{
  "init": "uniform",
  "schedule": "wsd",
  "max_steps": 5409
}
MLP neurons of a small language model. Each row is named by its layer, matrix (up: input weights) and neuron, and shows model dimensions 64-255. Each number is 500 + 25 x the weight over its row's rms, rounded and kept within 0 to 999. Numbers have three digits each.
Before each neuron's rows, "fires on" lists the tokens most often at its 100 highest values on Wikipedia text that the model never trained on.

fires on: " of", "cc", "th", " to"
L7.up775:455539507490492461544515451471503498467508486484531540490498547475465498497522493516501450484522504485508530493436509521492493509540507506487470486482464529482480479484512488570512502551494526516533502566493465519492523460477515503535518479473504482488481496539489497469456518538525455547524585478508465540492491500478506472502554496497510498526474509466481503470485491539445480481517470488546499500515490529502508516507499488496509521525505508537493500430510531510492494488499528531475510487529518539494517495465507485510521513486488480488501502476479514455485504483500542475

fires on: "s", "gu", "it", "mb", "un"
L5.up242:523495478498464488487476491514514476480531491503485480506491470533508462469536472506454523527468519499473557449515517482489533518487499501526527529533503521523511494495500513501539507509491529577483456532515423487532513541529493526470505487498496540524538465541502511487481514519496505518487505542495494504509495494491519505515504531507526522536495503495500513487520499434511479492467495455492490493544469534483453510459505492488473540509520495488472475550529447498484546500497511494516483474443518491514540541511482501490537489479503537503470529499510528491477554507486502536

fires on: " de", ",", " and", "ly"
L12.up598:510505498489490522518485478577509491509499497454460480483485487490497543538501467482509518514495530538487493505513504504532508500527513537509480496493492489489451455553531533484498551500509565482440477509487487502459490496469542481478536488483521465469470519477492483534492459491494504512457497494516502492457495468512481514491511443453494526505493480514509484503495502531544538506515487465500525506492480521486478523494498504518449458491511474507492536485532471513514491518480496520507483476485536482504515489484487498534530493537503489499497488526490492508469470478506468523

fires on: "er", "ed", "est", "ing", "y", "ary"
L5.up842:521512531466485503511497570450510492549494474478494521478519545460489461491459484487502484438535509498485491454559468460559557526539507507500484466547518524493526506496500480483518547519485480504500511506515508536483468502500528499512519483544507467499467461514535514510466482535525524509473502512511507511510487508502493582510539520467529487480501496496493502501510490534528492547513532458482479500457478504469486454471483506527519512471431481493513490469492499479521508513484548495483451496528496515488496508507478488472489519549475500528501477466532518486484502455474524519

fires on: ",", " time"
L7.up974:527481518523497453433525520507518514537493490516535486499539530490480500515514495515498555413506513507480537507491513515493479531507478484490499541497536465536459482502502539492513482542467519502536478439500474506491521485521521506471530463469483505476464475521527480481515544514497475500515507520465477510501493501477507523492514506499474505495523498497552487483466498531528511500501508540500484491477516455526476485464506518497511533480508519529512508534564479515462491554516477562519530485487508511469493456491474499461512459471485485506499531510516510512432499521488484495

fires on: " as", "ing", "'", "s", " after", " –"
L12.up328:506510532474494509525481454486482505538493483482496534537529528497513493516515520491500520514488547482538530486506499506508500468445510471490452499519530511475536489501516473508451484473468506511517501513512500506493482524540491460501539491530496503483496510521504505498484542473529464489502532538468479492506495459500481477537498525519457479487531513508481505502487506519502494495495490455495503503530530514511516454480445518476552542439510447446496493489507509519512498505500510452478461516463516495504506443527528451502473509491480542524512480567543492494513570539526483477

fires on: " Li", "li", "ri"
L12.up743:491466467509515490524481505511457471489487525484459511497530510461479485493504519486513490516478567516488522543540492515560522533510504511474488539471489521480491517474536483516487489533475512484495503529500475565499524517515490449510503497479534508520448562489522511501499496540470480527474532478468529510511538452510457514504492508480445503496499516502532551481472481491490466546501492511527456526481469489457507475486550522459476523526482512467518521490470492517497482464543540537452491482459522501534501492496491519513531507495502519522492524507470437495508473493523505519

fires on: "li", "al", " |"
L12.up938:523513504524507505487473472489462458469511489487500493538486508495450484502499521495508497488482520531498491486497514494493472470462478524519545536478511528508488540469519536457523456469520538520499520514482470506513498500516516468500461511458503523524480509509479505519468522500498500478453487459507545475512497476516472499517455504478477500482468489485539475493500493503498490554504507459495502502456458461449507538548469508514525540537490532476530502460483504513494492497529494583466496532495484513491483496472483490478536505524532478567505517546500486527465486489549455548

fires on: "\n", "n", "na", "ia", "e", "ian"
L3.up655:483478494465463479467488541497492500523501548496526511487489507488521529536523548508523515492479493495478500532514509468488529514502520515487521505461496513520470482427544516496499523459474505484507523506525484456543495486521478479498480487476495474456474497502496542497505489529513486536494499532521464483449507466486445531508523455485484488546498518488506490518552501491526486513512528495533499481498461508516483513492504491478511515539434524517505532537521517507528508515489563495474503528523521493483548508425515517467484470491507531516463543533540474543516483486511486455

fires on: "st", "s", "land", "t", "wa", "ta"
L6.up686:469501538527462451476436458530463488544474525566487520450486519545503490525498500491545529511511491553513549477515514547485447520517471509506520480484487455477489527461463499495500492467487523524552521520485542533526530494523475500517474521498499511510528505505508481428466502513486494497467478532512464517498507517483525491515497503492487485505518514474467504496492480502500483467467501532491491452500526551507516493525498485510471492506527526505506475498513453523468508521510526485513468499501514533497500491494512519537446510530505506508501484475466559463467473503532490507

fires on: "y", "e", "ar", "o", "u", "s"
L6.up780:491459479510477501476461521522471505517507507497498514513489492528544516518502536472459549500501489508466482516476556531491459498506450505511486477499506498552506534485454520476518456502507511498545541518492521481487506515508509480508512498525476467515514529510543492404499503466506458509482452502570494441528520456480464575528502517518483495528517471522486486464525493445487492514510486481471515502508514499531549492508499508506525512490533515523531484453522469474502511506469513518482501505483474479509487525449515492445524485493535486508479525523510485508497471503487501503

fires on: "na", "o", "ill", "ong", "e", "ro"
L3.up849:502528509459491495513497491493476489513461515481498527492492515481526520514478505473487468528461518491488470523489511543489542531526516510527487517492492485538464507498461497498466529502502524493485461500536481507472495492474455534483497491487500455482474474539467498515473498462509491563514508503500529509510497475513467522517539501491473502503484478466523568508543467528540503531536461503508504542494545480524504513520548451530516504511524502475534484470510534534513528517496539492501492518481523469476526504475521486470460478505500492469499486509510473540498444531512476472

fires on: "e", "u", "a", "o", "ro"
L5.up129:497479509466502479477479521446488496511476519485524509525496511486511553533490468475488509502521488515526458494502507474533494483482510514572501504466486526493510496480470527481476497505489493506497471527503482493489498483537486501530509575516481572481480470461510467479486479466512470499519484490554499536540495479489479526513505506477531502529512474513512474503497510540520477497452512476461516498514515523536506501509487487480484501514515480484476550469516453538460477499503500475502489482489505452503451508521513465460511505503429514513501491507484479545477498506468489519

fires on: ".", "F", " high", "S", "li"
L12.up445:452491532450512469515490473572443498496525519519512523481497494491516516504471490505517474531518533502546517512516494524532478511479505488530479508509441461492497525507489517510493506465510460475475463484440535533506469506458506478448553483538476515481510549493500530500510499479498490482484563481493483484513493469514492477478485529496485514507525512470472517560492489472506492506500490471480514478500520515458480505540528523501473468497514528522523446506501490497496503491506442516473523485505515518468465476522440526488494503487508507504459484525522522532506489463519506497

fires on: "s", "ttle", "y", "an", "z"
L8.up299:526493500544505484480514534490522456486491511534485483451500499460483507474518519490494485465499520477482477488478465488538499535529428524554542527542511454517530442520539524541484466493484505563524474469491539478478521487475507465507483483481514512480529458502495478497474479497511504537480480568481478521486521523506524508503516506549497491503520479510490488507498488507483503510493528473520517503472478478487509485436485471477491493467446512501446521505478516522536523497508529491484509489547526510515522487510457508499517509468472505533506462526501563512471503529525504499

fires on: "ri", "y", "mu", "ly", "ru"
L5.up364:458529523495473500490509517505516504520456520482539528507486490509571469503476499486487478518524482490538518480487518503508505482457502499549499517537525499506506536493558539498533492494494481506494459515528491510478490552485469546503491436470510548511494468504559505493454466483484534506514522487468494478516509475519492497534456510506544487488507518497491501496500491465491474480464468486500440510508504486479518481523467477505491511483478499522507503450514530491442515489542540516507540525513521527544502508467471550517527494499509488461490528487480489499505504516511524457

fires on: "li", "lic", "ric", "ri", "rate", "ar"
L3.up230:505428500500514476480479469548480566497498530489486462484479502496476516441546513526528476497519505537512498507448498517536515535504492543434502528489494487483484496465509540499484511492463530479540499481470535512510482511482524513495501506513524519506478504475492512478489497508472460527479508498528517478513521497509441506505519503447485530521554498478490516475471468488528466567510472425473510513510459509535527512482543558490517477496519486503483503517515477507537478458494503527505521522507478505512495470487531514521495482535482513493503509493501500537507453518525573505

fires on: "d", "k", "z", "ad", "n"
L12.up715:517522471466521543540448530512543527481499503491512478514461466494438476504514479546485505454508495517482503550497512513531487505541445464513513453466521448540469491510539529473481481500496511517537534530499498498536465503509492513489517472500530523448470505502505508548460499529468470462487559485503507499466506514431499505460483513495507539508523492483491518491507497488488489486502496492477462528508510544551500545502464483481518498457491502517504491493512512542495537483491516504501492516481496524519502493524489489453501508503519515509480477479566532464459495449460457503

fires on: "e", "ing", "an", "s", "ph", "u"
L4.up554:516478486517517506461474526504449495488477504481502508511493512507513435483512479487484539515499493452521501486466473491474504505472515497514540525497508484546507458521548550511510475451475503491502496517548533523476525449480489512522490470526501495505452494525496491483510488512517514535487498543454503538525506467508483537532539490503552500535499520522459494495454477502487464495462527517529486467460466486518516472493491511513532476487479471490504525548480501503514522476526501544499465499517509452548490531497473496495515502483463581499485521461537518512491504519470486455

fires on: "y", "duc", "op", ":", "s", "go"
L5.up875:477469462481510524483517509532503489483508491517516483512431480513506516515535501518486488496499488477526464518517482473511511448512449538480514529532535506512511462518547481491549531454495484489506527489503500480522499516486530469462477521476506483470503517482515506475498488478497496501497472516507479489506515548498502502519508518521496467483549466466510538519530475512534492481500515539502511508473472498506487490448499501491495536484493507500449484485491497518537558497462475508497538483519485514511510472471531499426527552510470515500491501471494515510467511495528456512

fires on: " |", "n", "re", " other", "e", ";"
L5.up381:526479491478486504463564479500449483518504525471506485499493504457553529572544455458501503499504525520497530523510535537456506552481497480504459508538489480497506517477498513490529486506492476498474473499507502523537487488497466466478446498502506512481503488469499486474510488490516491493496483509527473499489462482476490506511505493524533512505506500467500490519506498489470548500519472513502447471517499528504555487496455445480486544550480532459531496512555521488507515504526539471484449528488533493505502518455505507527537468499504540469486453488517469513487493502539492525

fires on: " cl", "y", " play", "ll"
L4.up858:506485472495452499518476449496486527452503494483497482508497487531473472512494510568469488489485494479454522507444531527520525482498443504528551484516474525476487513479517474533479545499522451510468492496513498507495508499488508497477475477509504482482551471494491437520499500515524545550512486506494492517486556506556488530526521465512497527500524519484503503489552502528516505504504472492514479454451503434545515528505510520510496514505492499512460492485489484503529500486505500514509519488545488502482446518543494449501496455488515475480442451520532439521501512493512494501

fires on: "s", "er", "us", "e", "Species"
L7.up478:488527476509496504526503532504518516501481515491501519454480476511525496510487487509490495520520534537474499495518545515494477517494534524517505481497505551541494531541469544483472475512489510526488544462497491444465448509487539483470483481466490490490516515480467511492469507467517476520482480530540542523506489512512503489503500566503494493538492444517550551484493513571514517527492518483528465477519477502487512498460506508480489477507519477508504465518522482482575502516530484482480514510529536508511497482540509466497451532502534482510470503537484455508486491493520475517

fires on: " to", "ing", "ring", " at", " well"
L8.up643:470554481524579544488494447502519486528499509495502491487483466469492480459517478541491468448509481538506501497500514523465513544534511515415484473483485502492464523507457519514505550523500502491501463480484524527510468515508513448507483450503497489465491461528468487516494542492556530506487510526514499533519508493491512500504506477432513509494530499503491526504536484502507512509537497536467449497499520527488515500507521464546490470526509491517508482495459505532525529521522538508502489496522517490492446505512475523461521472468472523508503501493496520554505524479572509496

fires on: "ing", " to", " in", "ed", "act"
L6.up761:472539474522509527491456476477484501493491509498512486524512459500479482508477488501503498530518501527489514486495513512485508532519506497484511452485525524487574527497488506521514512516520460472503469493555523522455490505451512478513497470494469490492461484486508551496498509478531533515492485500547521521508471501510500519501504517473519519479542526495500465471458557455472517489509467512514481530468523531468504498548468500496518532498501498508522464448461546508484512489455511501490525498522528448479519497517504483490487498483512490528548476532487459503527484475533519530

fires on: "e", "a", " one", "er", "o", "ed"
L12.up587:499489488464457499530537482489531540497505478473504488491512516452496498511483486500523501496519475499514495472506548481491489493463528533500502523510480494529510504545522499511493521502497507453533484529495447477485478464524470452490508490499439517488452512505492507489465492489514533497552480497495488497518497479495521493521501526480500459534479491526489407503483538563487465486472528493468489486472506497506479537513517500497504529504498484460491574519508501505530499485469532490501518510509535470528483500468491475542519507491521511489489442479542467513505525489488511481

fires on: "th", " time", "ur", "ce", "ence", " period"
L9.up313:536489537521531496473553516464498498469517480490551482512499484518485548537539535496476520497530484499506525457522447511499469509481510513510489539508503532504471481496470467546463466508496494486524481509455469536492478459469515492462491451473487475482533489493456507486450534522480511487493544484533541448507496500474476502501463472511529502527497461520483478474519517523503524496506525545482455569532477463466507509498508509519488476502504532487482503484513522504528455476501537497538518478542542519498483491533514508507505500512473495488535484483527468495517493490543491513

fires on: "ic", "hi", "ru", "ing", "re"
L5.up649:515521518486558506471451506490492505520527545527489501515546485508481465519487469508436506504533476507511502483501447489525511513479484510499476523484506531466508439541488523516486507519467525468492523502493452508512495489478538491479508507490539521479524495472520524544512509459536509528532481526499471501478479534522544467513512481505511532511521521522488501509526492509527490515503479454514494495504496474475518482461472492525528521542569499499501489463522473515540483497470507483509481500509473488497544501474487521503481476523496480509485481551473507545468464554512488504

fires on: " her", " Hu", " Com", " Har"
L4.up4:516511483543495511494529552482468506487510514512505509477518495490500455457528518480460496470490522542481484530500493467528515537504528512474552506500498530467501468493494559537424543480495529488544511478531477473498529470498497503475500530534482490481500477555511491507554484489470482485520489471491522490515482528437527533531482468493454512495517496516509501526538500479496469525532510477491485486525506502464501514491479519460474491492519484494495492460491507505505536516502529480500511478481494525510473520523498550500473518505525477503469551523518484471492522509501497535

fires on: "s", "ing", "==", "ic", "pe", "ite"
L4.up242:540497542496508538487478475503527491506471484543443484466486552570553504513442472485439487469528504515507491456496503491511480481477512480487457511522530485500510513498530500523514518500490464533483504479496446501536480502519474530502529514500477489455498532541462520541512533477438519484533512520486479527495513527504495487489461498502477492501505538488496535510519511488465487503506450497514490527523485466526508499498473469496493505531524500464569470538522523543547518497499490490476509510497505470459553473452511514527479489521479486497550510529507509536499500498529504502

fires on: "ur", "ly", "ver", "le", "-", "mu"
L4.up188:505497523478509486473519508457501491509452502481567516469496531541502440503538505532471494504568496482510507521497504553485480475454522507466491516572518493492520517490489524501469469515509487440491471493530529519487508527504501489494483457519489582487537484472478528512521520502471559472539502510467487506476480486494510498513478456499550453505485520534486513522545538452487466506467527505494465552475505501480493495493463507476492501487489498467520470471498485494491539504469501497470517514503537468520493481490499516495501495501496546465471514518485485507531491547518499481

fires on: "e", "s", "end", "er", "es", "ut"
L7.up845:453486495484475503502539467528447485530496454510494475540487500494495512506517516535533486447509498527480511485474518500512515512513462475494490479498491496542505497508496497450524528519501517502515519526481537470490530525508539475469520490540530568518516502508502479503505536499508515505497476517541546463565497492566478543539468490512492491506491478475499497468496544477492518518505518506503460461526538521527502497498443465518488500465508534531490467512537468484512483491502504462509510484529503465488492563507492550478473520523537530518472501547518505480439522543443470493

fires on: "mb", "and", "un", "act", "ta", "se"
L4.up783:466537517506481509511510490452503454488513511548574502503525483516511466505544457507482523498488534496546539472511511507502531556541506491507561485517506472556503469470471518492495503497499502482471493516480503511458458500517515535484493444509516523531528519574463515472500471506526521483461483526477495456469509497528509496511492484508487476477470505460524558517515484502487508472481526487502503487482480516478519493473501484454509503522495522507484479504481433472465514506501492494506493549467496498510512538498474501501502530480453447491511538503491564548501520496514516525

fires on: "li", " Li", "i", "er"
L5.up337:496507510537523482499479494513464490508498502527492484548478453509505525517500523492535477482477498502527477526497487510535528504498490565488489485475520522432503513442544511528488476494497532496463489511495511523540511493558464478480469528552527533495463474478491508481500474506465521476501512482460488501551516508483473482486511503519486527501511501509517494448511510458518517530523496438495497526508469483481484502487527499482514541528483495497474448487500477493498443494488511506503527486494511488515473550509459515520522519502508486505523507442457484513490492526479508496

fires on: "re", "e", "o", "a", "er", "ation"
L6.up346:482538500466502512501565485518508530515526527445479476523523499501569517517491521481506445487529488499525486499483507510512484524477550532466526476446490526493523483479486498539459519487539530520507494497505469480524484515514458491514503503509500554454466496457531513426489454517466532530518463459502490550512563457517467493495481475480543504522491476476483448491469486539528501496487513475528528467510482473502503461449522489496531507524519508508497505492488536506508463483502502481514487479453571474454550482507457502520532524493508489530496493486514518513514505504528493482

fires on: ":", "er", "s", " in", "S", "lic"
L5.up283:504476517497499518531495467509474529500462491470509515501447526472486485482531445517478489520527524539433504497502543496488529497493521467514463484516455468546512486507495552509476485511482531521510495464467561488474464499477523536507459470498496508509490448490540471477501513522500492512498536485489514517496490482558486514508499512513529482477497476502519523480526522498496531560521519509471517505504495523509502454505488481478496482480537488534471501516499504527503514526513517473484523501483529516519481460495458504518466523496474497475506464505492484460433502482489473511

fires on: ",", "if", " where", " when", "ver", "ough"
L12.up607:552507518471491461494508524540531470509520476493484491492527541503503518534493532482506524460462479516485499526506484490507466517487508466491482473494509500540541516512491527504452491481486528495522499451474503537519520533503500509459498495480477503489496505485530531498483510477496466595499517492486436486489483482516526475503494511557494495526484511516512524515469499493490498492510559496504481484480519495519462535467468467488487505474444546529493508492533513501502504516505435546552500493483547535453475509472488478488519475463535533503504486439542499501476510519488480492

fires on: "fe", "ne", " we", "ner", "mission"
L7.up221:494512460520483489483480498489460492494489492454490504534488480475483453532463529480470510486507539519498518535523460493477505486509499509479494487496460486498513504507502544525490466506509523516502504499500479517493534466495480468531504498469472534509532476518553517483476513470495471450514470493483511545494465437549471521504495474476517504512445501517497554517526543468491491496461488551541519496486524471531502544554533457487501450516496519564496516481475480521518487517581492508465530539507501522483497479523481502524488505495520492511487479506488521483466466505465531482

fires on: "g", "-", "est", "d", ":", "n"
L7.up219:499502451531415506503520520489501520448493499507517478480475489489476455540532505510525429549524476461501514495492468495530456483475498490496515489529492482475496505544490503527520474500555461454529525511496505511535503478490492539525511497510490503466491522546502521437509502535523542541453544482504510530494517466493483473466527515502493509466500480514512526531529481514531536498478486528494458498524510476478575477519543464475494510492455499475479488532470443463496497477504486468486533487556533508466510485558524482499524501486480521515515503462492473529493524484497526506

fires on: "er", "est", "up", "ing", "-", "le"
L6.up751:511518504525460458525536540457497537477507468442500523462546513514513517518510472446533456508501529502496508505512479479511490486533495537502479505514511520497504517512479496468512483478500517485507514521532497511510501541491508523508534527504503491477508474511504478493495514480528468541474451478536505470491513508521521487462498505476532534465514497536499506511513478504557527525536526476517499459465514459491545476505459514481496518506472468536464468503474494503537530506463495455434515495481523501516497515534515504484521474483449529521457492497505547510473468478508497520

fires on: ",", "),"
L7.up292:504508505473508491506482473519464525478492532507497484549507494491489509522513527522509523495531539547532490510502478515550476496516481508479499533528501506436470516524503457506491534466487471500566458471487489456527490462473559500511517499484507498570480530527486516422475507505557525512500475492480474512496523523490455485511487465480498475475449461479484449475519478521511490483504558483497455500531499506492510483481463518503520523491495504488535495501549513508466518477534544533478508470485504500487498500510508499501489502481530451554481537515564507519498508496506528488

fires on: "est", " also", "s", "st", "th", "ite"
L5.up83:497522474513481514484486527456484481529450487519451484520491505492506509504487490451538524484519545548501554459532501504525481491534504492472509515488469510458477503468488516500508500483486513474541518527487503521502528459475452507497511497521511500524502514550490477479497490456483496504490508493490539507520498515516553500486507511512485510468547519474527463527481461500525490490483518448478502489481504511484493513500470510581501505499469550491505479507497465538454529529496542515558469555514521504511535498483500525512490513506453537491495516525492517501472452479459543510

fires on: "om", "um", " Com", " Hu", "hu", "ill"
L6.up566:561493481534500502481468497478492507474540550476510487502504529499510510463513487517470535515515484526478489487462485512502497545518552502499508517516506520525529489485504496504439492487472511458503494494491493470497498454491538508496513460476545504528544445500470475486535509523474537506473520464498544542490497500466494499500481509491462522512527467545461534537473481474476492509516547530548469494491461486484534537489495508513483525517524495498558522475509524498505513510509488493499499532499512502501469498522530494511498501512508484513465530540473541522482514501493514522

fires on: ",", " the", " |", "er"
L12.up217:532519475476484517458496529510533506465497485527516485500493514450506508467494488558501478538517511499512503523535520463531492517514468513519499496541535505546495507525484466465509495489490502561469461484521488440492471468518503515457516486475491500487454507513522511450500490512479527524495540556508477540536516491506537462531490519493483512470500473529467494476480547450495487501489506487546471511475485505489474520493549443458521491470529548491509481509489488517478495537479499517514504436547502503535489472506534503475512497523533544469479514496539476489496484492464489529

fires on: ".", "′", "-", "S", "li"
L12.up157:467512516537457489483474485556511482480512537506505535524524532493499519497473493521460523511523522511543479486487513517521534502480512526517522471483500514515495476485496518496495499445472475507485504490462481539491499501515474479503524522533483482457510489450517497442466484460514531504516556542480482470516520495495520503481521537521460506546467466481473493539493487533522470498512453523505487506505560489528448467511509545479506491507529521492504502448495488512504512490483488527499514488509445508515482432467503504491528520542474496482514475474500504502535534487535518496

fires on: "man", " the", " Li", "ing"
L6.up664:514486444490507475480551464486500562478492520524493466531484535514451499498511503504530503539538544506502554471495447512521517530526517506485508466515498467504466436535495508515462532496468535509492471494474462490489472507466532470506558452522498506494496446508480499480531497527528512542472507554514494514519486457512489506537564494491521523468522496541512491550520511485527492456457442480457503484526515517470539498509509511481464493507526493510519498508495522520488511525500531477530501520520515530521499470510479488494532469468496490494437523525484474478519459502453505524

fires on: " (", "er", "-", "–", "/", ","
L9.up244:503522488479506498500465483458520518492547494492533503473512505485498487498534473514472478472543509467473444469523524486557512526510481501530474524509488540501502492480493497481508569472492553530490483476471456437497482485451472559509481506537493487478473497485517513522508513492489546507493461521530527470517504521500536488564505532483506496477517465551546485492476513473533502567483488493491472499516465512446539482472551487474492501504538489508488494518492521504551491478504519490483480464519507465493503510529510484501534512487524525489467484523481500536518526515520510523

fires on: " P", " N", " p"
L8.up71:513526525504496499493532475458512485536471493492472472479467502522510463489531515470500498484491501507512538521515481527471461486509518528519515453524555500487470469505514537510508487498531484516489475501556541455479496530517483499526516489518511533511493469501505507491474496519448543490512469501532481534486466498508512507504479513502481498502476512487539465494466521487519468518487538457520494569499463496490517512500507480502453498464498485461451470528509535474459524535549503462516507497515499512494492517451491526472500468526519506504501471515511457517512468505497504512

fires on: "k", " P", " K"
L8.up92:491455482544522511486528496495526522526528475512437514534484530485496444470518509530483474514470535504487522483471534532481478500500514485542489483513561502490489498545516507499504526470512491555511474501496535482522480468540476507520526510497567489468494472456487523519458517493526528535510511563518514475530525508508452506500541521477482543533491462495518538513513498519526512506471481486542561545503447494530499529504498497505457470482549476491464512484514517467501549506500509494485493515488476484475484505451451516464528487545499460528480541501541487506521481495499481523

fires on: "ite", "st", "est", "able", "all", "ur"
L4.up942:499530477457502514511486476463500535524489487514484512510506496506508502500488478499523532499480475545467485492518446558528507461541473514467549528504492468489442498482501469465500515498484505510502512507541499537493464519486466531528491490562468495497486504514478475494491487467484496477525501505540499519513554528530498468506507486484507520457478504477526550542509500500482519493526513442485526505513515501488496477492502495497499487484458533486464439490481466491515504531514481519546490515530510472540491537499469491490447559530458478493459485483499535531509481520510494485

fires on: "th", " York", " time", "n", "a"
L7.up712:503512508530490509502510512468477486516489515499562507532474523544478492503453521470535458455521492504530464494448509531513450462485508514513493500522541469497495491505518493520529494484494490498533506482490470517550547481484478500496471460476459553475527457520505542531522517474494457515483527562453514426459441493501488510522473471478523499534492508495498486493501501531505506497520501519508458534544455470472479483456487509450513506523520536499493459482518511535519507505486519520511541500467526547468494528502486496528508513472508508518503512517514515493525549505481537478

fires on: "s", " |", "e", "ce", " as", "f"
L12.up638:527493499480494535430475473498507515529473480490500471507483511522507474525512483511524482513521488479521544522492499469514519505429452493510506498532512518470505493543499585528455485529449552514502494522496512508516497522526516460498485483480486501533515535489496522505506506524526469562481523551474484479503502447509495490521522492498511480519508486511465504505485510491522481511520455506563512510481490531502507489495488502506493488497509514502490535493523486495527437486525537496457472518462561479560538529488500462484481517498532493535470519537460499520463520515462457537

fires on: "al", "est", "ly", "st", "ant", "il"
L4.up179:511549474448515484480502497486481527488500487528558494500492524466476516503511470512509502501547502539521491456493510500540483506513526492515463549511481498515459508511550514495510500477506465461471496571501549531492496499489479536529475478509500479536535535535529474501502504532524465492477464492538500542530472513453495484517567538510467520490470502484489506541513482516485535479543500431529514478462514520473496522536508502549493484528466523516492509513459479508474502505487516515494470503519511501486514517504471498527493536460502522517465540497494501508521485509512475471

fires on: "ce", "ri", " tri", "che", "arch"
L9.up39:521488504524506515494509585480443500503500533508489495492494521515523535497523523534503531534514517507495507572463459533532499527505490479492505496496475555472505530529478512487460504510496456470486486558488501547471481477493501492509469446493516511506475484535467502496487464484497486517467502484467521461534552484516495522489497484488453540511512514508493539501490552462517529483487451530508510504502513517493494501485537532555486500465484433489571545490520487487522469510506512511483468491486521497467462546494495538488503512515480561509490469502524512477512462524526502524

fires on: "t", "w", "ance", "ic", "amp"
L5.up235:511497533480476438519537513466506509492523491563512509515474491474465553573499519536481498479537565522517493452461492492469555464537512513487478546482527522482447493531495528480476513464446483518454514498498519495498490484441487476492521448527540492498546514504542500524478499481479507525487463521536503470517465510481511505552478519530493480496517527489496538530470491500513481541509498528496554537512497459502520563516478513492501458464506490476494474525544466507489506530498518484502502494466513482514469492516494495473511484459528491519490458494498506489497485469536501519

fires on: " we", " km", "ne", "x", "tra", "ner"
L4.up391:508481484514509455493510485499496523512522560475429500480499531484497462564520536485510524518471514537513536515488449512516466471538511530474503497485492500492519484513510494509439525504503484533472532522516509548450500522497489457495479495505539501495539522531499500503471503503477429490460558471496509515493505506482488467537460516421474526482493475490482542476499531492465484482512491494463512476483484428525543537485516499493491458466515519523499508463453485530490499445513517533481487498504493523511519455491505530505472515515459501490474468494498553506435493507501506493

fires on: "g", "d", "ed", "n", "st"
L7.up252:514520507497513558506502494496484544477539511516489511516459491515471496510533488521524466486506485441502515500479498478504460515491452513502501522503497497506459481503551488457456514465485490564535546521457505503523442467500458466436497508507481497483487492514519531512510496504491520517542520443460497480463493526491485521500458481509505514502489527523463514513580516527501540505495510468499481495546498554510479444538522508472504492486496495498492489470496532526515498491482477512490514503516503526520486511486500492486494502507474504492530508533483551540491519516512520492

fires on: ","
L9.up665:500477467467523469469489505510533439497509490516554481489516524492496516522527481499451534446512517490505511535488548469525440478494481486480515500479483501530539495473512504483502477479454498461519488492475518510446479527510470513457476493494536518442480452505494477496491502487499502515505471488494470489504490472482523468510524489499478508498523503513536520496483495502491510505481552468523473452450495472504473510444497511487498474495449552521501458509534490505492465506513447519501486470495510510505494471525542493474566477498490533480530453498505495539462542475454524519

fires on: "d", "ated", " of", ":", " to", "e"
L5.up392:503509504542483499535511491497522508495517487523473537475496499469462484507493495493450504491558493522506513507487530501465447494488500501486505487491474512486479535463520495484519544458518488489488516525519458472511484498505545509543459526490549490520493530510499506488495539488495486500533536487514510518508497520502504547469492524483461458478507491480506536472450527554509505461504551486528566486469484496527518525488523543521478543522496468512519512480508461466458463474500482538449520445526482480500479519482533503486478470490487488495520499470461499498503538532480515443